Part of a small language model's weights: 4 heads of 64, a variant of Adam for these matrices.
MLP neurons of a small language model. Each row is named by its layer, matrix (down: output weights) and neuron, and shows model dimensions 160-255. Each number is 50 + 12 x the weight over its row's rms, rounded and kept within 0 to 99.
After each neuron's rows, "raises" lists the tokens whose logits its output raises most directly, leaving later layers aside.

L2.down907:58 49 45 48 46 26 43 49 41 25 53 62 47 51 47 60 36 44 47 47 49 46 49 99 45 71 45 55 45 36 40 41 47 38 42 47 56 58 30 54 39 53 56 62 62 32 46 75 42 72 30 62 46 53 63 87 49 45 43 77 45 44 51 62 45 27 51 52 44 45 54 65 33 36 37 49 49 62 55 40 44 54 43 55 50 61 57 39 58 41 56 52 52 29 42 52
raises: "0", "2", "4", "3", "5"

L11.down668:75 50 52 71 42 58 56 36 55 58 51 51 35 64 65 68 71 47 37 29 57 62 53 64 65 48 44 48 57 43 50 47 62 41 54 49 41 34 21 49 60 39 62 68 46 37 35 54 49 41 56 65 47 36 33 62 22 59 36 57 24 62 47 42 39 50 55 42 40 85 28 40 36 37 35 47 55 29 40 52 45 82 59 58 37 72 43 42 50 39 46 49 50 40 45 43
raises: "ating", "ated", "ations", "ation", "ate"

L2.down731:59 48 50 47 71 49 66 30 47 41 44 51 53 43 47 63 51 48 43 51 63 48 45 86 41 85 24 47 47 40 62 59 63 32 54 40 50 39 35 57 59 53 71 53 50 50 32 63 48 40 45 39 43 70 46 57 45 59 64 67 52 42 35 75 54 32 47 56 70 22 45 54 56 43 44 62 41 51 49 52 59 43 33 63 44 47 54 55 45 41 43 56 46 52 42 58
raises: "2", "1", "3", "4", "0"

L10.down278:62 48 28 32 22 55 59 46 70 81 36 58 59 52 55 24 57 61 27 64 51 64 36 54 60 62 30 57 51 61 45 41 35 52 30 55 39 59 80 49 37 63 70 55 43 39 37 46 54 51 53 49 58 51 48 43 51 47 38 66 61 51 59 31 29 44 45 60 57 50 52 45 62 34 57 65 68 54 53 45 47 61 58 49 61 50 66 66 41 45 63 37 42 37 48 49
raises: "ers", "er", "ator", "ation", "ed"

L3.down531:49 41 58 55 35 36 58 50 53 49 40 39 54 81 54 66 70 40 51 07 40 27 33 40 46 55 81 36 69 53 61 40 42 47 77 38 45 47 38 39 72 57 73 61 58 60 53 44 37 48 21 40 57 62 45 62 34 56 48 59 41 21 42 53 43 50 15 49 72 54 36 53 62 32 59 36 46 54 30 44 52 76 53 47 47 44 55 56 59 62 42 31 56 37 52 40
raises: "})", ")", "\")", "),", ")."

L4.down259:27 45 37 30 38 27 54 68 59 38 51 40 61 50 55 60 50 56 64 69 61 41 38 43 43 65 43 46 60 46 60 51 55 63 75 50 44 32 56 38 62 62 48 63 44 52 38 23 42 46 51 46 45 55 46 33 72 54 58 47 55 28 41 38 42 57 49 34 63 83 62 45 58 57 30 47 79 60 40 51 33 77 60 35 33 51 56 73 60 47 57 54 58 49 62 27
raises: "ary", "aries", "arian", "illa", "ine"

L2.down794:59 68 30 64 49 66 64 58 07 03 51 59 67 63 44 52 54 46 68 51 42 69 57 66 46 52 45 49 49 58 47 34 31 40 37 38 42 63 56 65 36 33 45 54 61 46 54 59 39 59 36 48 38 57 49 57 58 49 48 70 52 83 48 51 66 32 54 61 51 52 46 23 51 48 28 69 43 48 63 49 50 58 48 57 58 45 40 56 33 59 69 21 38 61 39 55
raises: "\n", "-", ":", ";", "==="

L10.down346:64 57 54 62 44 52 56 56 45 42 40 64 40 57 76 62 52 59 34 30 56 40 53 65 48 50 67 60 31 56 56 65 50 48 23 52 60 61 49 68 35 51 44 71 52 42 60 51 59 53 56 46 59 80 43 43 67 49 33 65 55 51 39 51 50 65 75 44 47 47 45 45 47 43 36 50 67 62 51 55 09 41 45 57 34 57 39 52 40 65 46 49 44 47 26 55
raises: ".\"", "\".", ".", ":", "\n"

L9.down500:48 55 51 53 58 39 55 56 42 62 41 60 57 69 41 49 70 44 51 38 61 49 33 50 55 26 56 50 29 29 37 49 42 46 61 59 43 45 35 17 61 57 54 47 46 68 54 69 52 47 42 63 51 37 35 54 63 82 57 80 30 47 33 57 42 30 35 54 46 51 39 54 37 62 40 25 58 64 39 45 49 45 69 48 64 54 34 55 51 36 59 47 59 25 60 40
raises: "ed", "ring", "ing", "ating", "ient"

L11.down386:39 57 46 42 50 53 75 57 59 09 29 32 53 53 60 48 51 61 51 64 52 50 69 55 59 67 43 46 52 66 52 44 49 53 42 32 46 47 35 45 39 43 58 70 43 50 59 32 37 40 33 27 54 55 64 48 71 51 45 42 46 46 48 42 49 47 40 50 46 75 55 38 52 66 40 47 69 31 20 48 53 57 75 50 50 50 37 59 65 44 50 57 42 26 52 25
raises: "ary", "ous", "ture", "ating", "aries"

L10.down840:45 32 40 48 62 57 34 60 63 75 48 47 27 40 50 53 41 44 45 55 52 43 72 28 67 65 47 45 16 47 33 54 49 58 59 49 30 60 43 37 25 46 62 25 32 40 47 56 75 37 43 58 55 29 48 74 49 64 48 63 43 63 29 68 43 41 56 72 54 58 76 41 39 50 44 55 51 58 38 47 49 29 61 53 51 43 42 40 48 31 66 69 61 36 31 32
raises: "ing", "ible", "ated", "ding", "ating"

L3.down20:72 49 07 56 46 55 53 45 26 19 57 72 50 49 55 59 51 57 57 39 56 67 46 68 49 60 56 70 61 64 64 70 52 45 39 64 52 42 38 77 38 34 41 47 67 41 40 53 43 62 39 65 61 58 55 58 45 34 38 72 52 74 59 52 60 27 46 69 45 47 42 55 56 41 46 48 48 48 60 35 52 56 54 60 56 46 30 56 74 35 62 44 47 39 42 56
raises: "-", ",", ".", " and", "\n"

L3.down386:51 23 40 39 55 38 40 43 48 55 53 52 48 48 53 49 53 53 51 42 56 40 38 73 43 79 50 64 31 46 30 49 55 38 40 50 62 37 31 62 36 51 77 67 52 52 32 71 42 55 51 53 48 59 51 50 51 37 48 57 49 63 27 71 52 50 41 52 63 48 44 57 47 27 41 40 40 68 54 45 75 38 59 56 49 50 52 55 55 31 53 54 62 45 36 52
raises: "2", "1", "0", "4", "3"

L3.down679:43 40 63 57 51 62 62 58 41 39 42 37 54 55 68 46 45 37 51 56 50 61 52 54 66 41 67 46 30 54 17 53 48 62 42 40 42 61 70 75 49 52 41 75 57 59 47 38 66 57 44 49 38 56 56 41 54 42 64 83 37 55 62 63 63 72 41 61 64 53 66 53 37 53 36 51 71 48 47 53 34 47 49 29 52 59 53 62 31 36 41 58 58 42 49 27
raises: "\"", "\".", "\")", "\",", ".\""

L11.down818:36 25 57 38 66 57 68 56 50 58 50 53 52 55 59 49 54 47 52 47 45 39 73 58 52 50 58 48 49 48 47 38 58 63 54 67 42 71 98 46 49 35 49 55 47 39 38 23 48 49 66 41 45 38 56 57 65 42 48 75 59 60 50 43 52 51 37 55 63 51 61 62 77 41 33 47 59 43 24 52 49 36 58 59 52 62 52 34 41 50 48 44 56 35 47 41
raises: "\")", "\"", "]", "\",", "\"."

L11.down978:41 44 35 43 47 45 45 34 45 25 23 22 54 46 60 59 50 60 42 39 56 52 49 65 43 47 52 53 60 44 67 56 61 44 42 20 47 38 50 61 53 49 60 65 50 45 44 36 53 44 40 45 62 46 36 27 36 69 46 56 54 69 30 27 53 65 68 48 63 56 46 44 36 47 57 33 57 52 50 73 67 58 50 61 37 48 44 51 61 52 59 79 67 33 51 45
raises: "ary", "arian", "ford", "dale", "son"

L3.down24:56 45 34 40 59 50 37 48 37 18 56 51 44 66 60 64 48 60 46 41 53 65 46 85 41 65 33 56 40 39 50 52 39 48 57 45 59 41 24 64 61 59 49 58 46 48 44 53 69 50 41 63 39 57 65 61 38 56 43 68 43 49 45 58 58 00 64 62 57 62 48 56 44 55 25 47 49 66 53 58 45 57 53 45 48 49 34 66 53 46 48 68 42 47 33 69
raises: "2", "0", "n", "9", "1"

L11.down528:53 59 45 53 84 44 53 60 38 49 46 42 40 45 29 50 56 58 45 40 56 47 47 36 50 45 40 41 60 54 55 61 43 48 33 67 61 47 92 61 22 55 50 49 69 69 34 71 33 55 56 55 42 33 44 63 42 58 27 34 51 66 60 47 41 40 46 45 69 62 54 51 54 51 43 50 62 41 56 47 55 62 65 43 55 44 63 48 24 67 50 41 62 39 82 41
raises: "al", "ally", "ary", "ali", "ation"

L9.down624:70 51 42 54 31 52 63 41 69 52 33 50 43 65 53 48 57 48 45 49 53 66 43 52 45 48 43 60 32 57 44 43 49 28 33 47 59 60 61 64 29 38 69 60 64 41 72 52 58 44 43 55 46 57 37 50 38 49 45 51 57 53 29 70 34 61 49 29 51 61 49 47 23 52 42 53 68 49 26 36 50 55 36 50 51 46 44 56 49 30 42 45 56 44 44 44
raises: "ing", "tion", "ed", "ers", "ment"

L4.down544:51 70 53 69 40 45 51 49 47 68 42 30 55 48 34 75 51 63 39 52 64 51 66 60 39 52 44 36 31 70 44 59 50 33 60 51 65 38 63 50 56 32 53 49 51 64 53 69 23 52 44 62 71 46 39 48 47 43 38 54 44 55 42 61 72 51 45 64 57 50 42 49 46 52 30 49 73 42 57 33 51 46 49 40 54 47 60 50 54 19 35 62 53 45 56 27
raises: "ary", "or", "ors", "o", "ally"

L3.down410:76 28 47 69 50 53 49 31 44 49 56 43 63 51 54 56 75 69 49 29 53 61 42 30 42 54 44 38 69 63 51 50 43 59 50 58 26 37 62 54 61 56 48 56 51 50 26 48 44 48 42 67 50 62 43 66 39 39 55 46 52 52 60 55 28 66 40 60 71 75 32 41 54 70 36 60 50 22 61 43 56 62 52 40 35 51 37 55 56 57 56 62 53 36 41 35
raises: "ation", "ations", "ator", "ative", "ance"

L4.down626:55 61 57 71 64 43 43 39 59 39 69 57 47 60 56 46 73 66 59 51 52 54 54 58 49 52 33 32 49 73 57 64 50 68 57 56 40 41 40 30 34 36 38 46 57 35 69 73 48 35 38 52 37 54 49 57 53 65 42 49 60 55 57 59 33 57 38 58 49 57 36 43 62 60 43 55 48 47 29 52 50 68 49 48 43 60 32 44 30 40 62 39 46 66 48 43
raises: "ation", "ations", "tion", "enti", "ence"

L11.down942:31 27 32 65 57 53 59 63 25 30 61 52 51 49 51 36 57 37 47 50 40 51 52 77 67 49 49 62 41 42 54 56 64 57 53 42 59 47 50 55 50 62 23 45 63 55 34 43 61 59 51 57 39 65 57 41 40 55 81 75 38 61 44 50 58 24 57 46 58 68 59 32 47 40 41 50 53 55 59 57 50 48 27 67 54 53 70 33 50 26 53 41 55 63 64 57
raises: "\"", "\".", "\",", "”", "\")"

L2.down588:57 55 48 57 41 48 52 45 56 51 18 51 52 78 52 64 58 59 52 70 52 50 64 39 28 49 39 38 52 40 52 55 45 44 47 59 40 51 44 59 50 52 43 36 56 41 42 50 47 64 35 49 47 44 38 57 65 75 18 60 44 31 51 50 55 51 60 62 41 52 37 23 31 46 34 48 60 50 27 41 58 53 39 66 61 60 41 58 34 54 26 56 58 50 42 00
raises: "ment", "ments", "ed", "ation", "ance"

L11.down49:52 45 42 35 56 44 65 71 57 26 65 56 59 55 17 61 38 59 62 61 41 54 56 72 61 59 59 61 47 62 46 47 38 72 34 62 51 68 14 70 48 51 43 48 49 35 41 29 57 68 22 62 43 45 63 54 44 55 59 53 31 56 42 66 55 41 50 55 61 61 41 46 70 42 53 43 55 38 66 42 56 53 37 38 40 53 56 64 63 52 37 54 31 79 55 54
raises: "”", ").", "\".", "),", "\")"

L4.down284:63 45 36 50 44 51 46 31 42 36 36 68 75 51 47 60 39 66 64 40 59 53 59 69 39 58 61 57 39 49 40 76 50 43 46 45 55 51 26 71 43 36 49 47 35 43 47 62 40 62 54 51 81 54 67 50 52 38 36 83 44 52 51 86 42 24 41 59 45 49 38 57 57 41 37 58 73 51 51 47 65 43 45 67 50 46 34 37 55 26 52 60 53 32 41 51
raises: "0", "5", "2", "3", "4"

L4.down778:50 58 58 53 56 48 45 55 27 32 31 76 70 55 45 62 48 68 46 44 47 56 47 68 51 53 38 54 42 48 49 45 46 36 38 64 43 61 61 60 34 33 38 57 52 40 38 99 47 60 39 41 63 59 47 48 53 45 46 58 54 55 24 65 51 44 60 37 50 50 54 35 49 42 00 47 68 65 44 54 38 55 43 52 53 54 47 64 68 53 45 51 56 53 41 45
raises: "6", "7", "8", "4", "5"

L2.down606:38 40 44 63 72 62 58 63 65 62 72 49 59 54 37 35 59 61 43 60 54 60 44 33 47 36 63 67 39 69 43 52 65 52 42 42 48 59 44 51 34 58 40 62 52 60 35 36 34 45 59 60 36 39 70 31 61 59 68 45 69 71 53 37 23 45 36 38 68 79 68 35 65 54 35 42 53 41 60 41 43 66 56 25 56 73 61 54 68 42 45 61 59 58 28 43
raises: "\"", "\".", "”", ".\"", "]"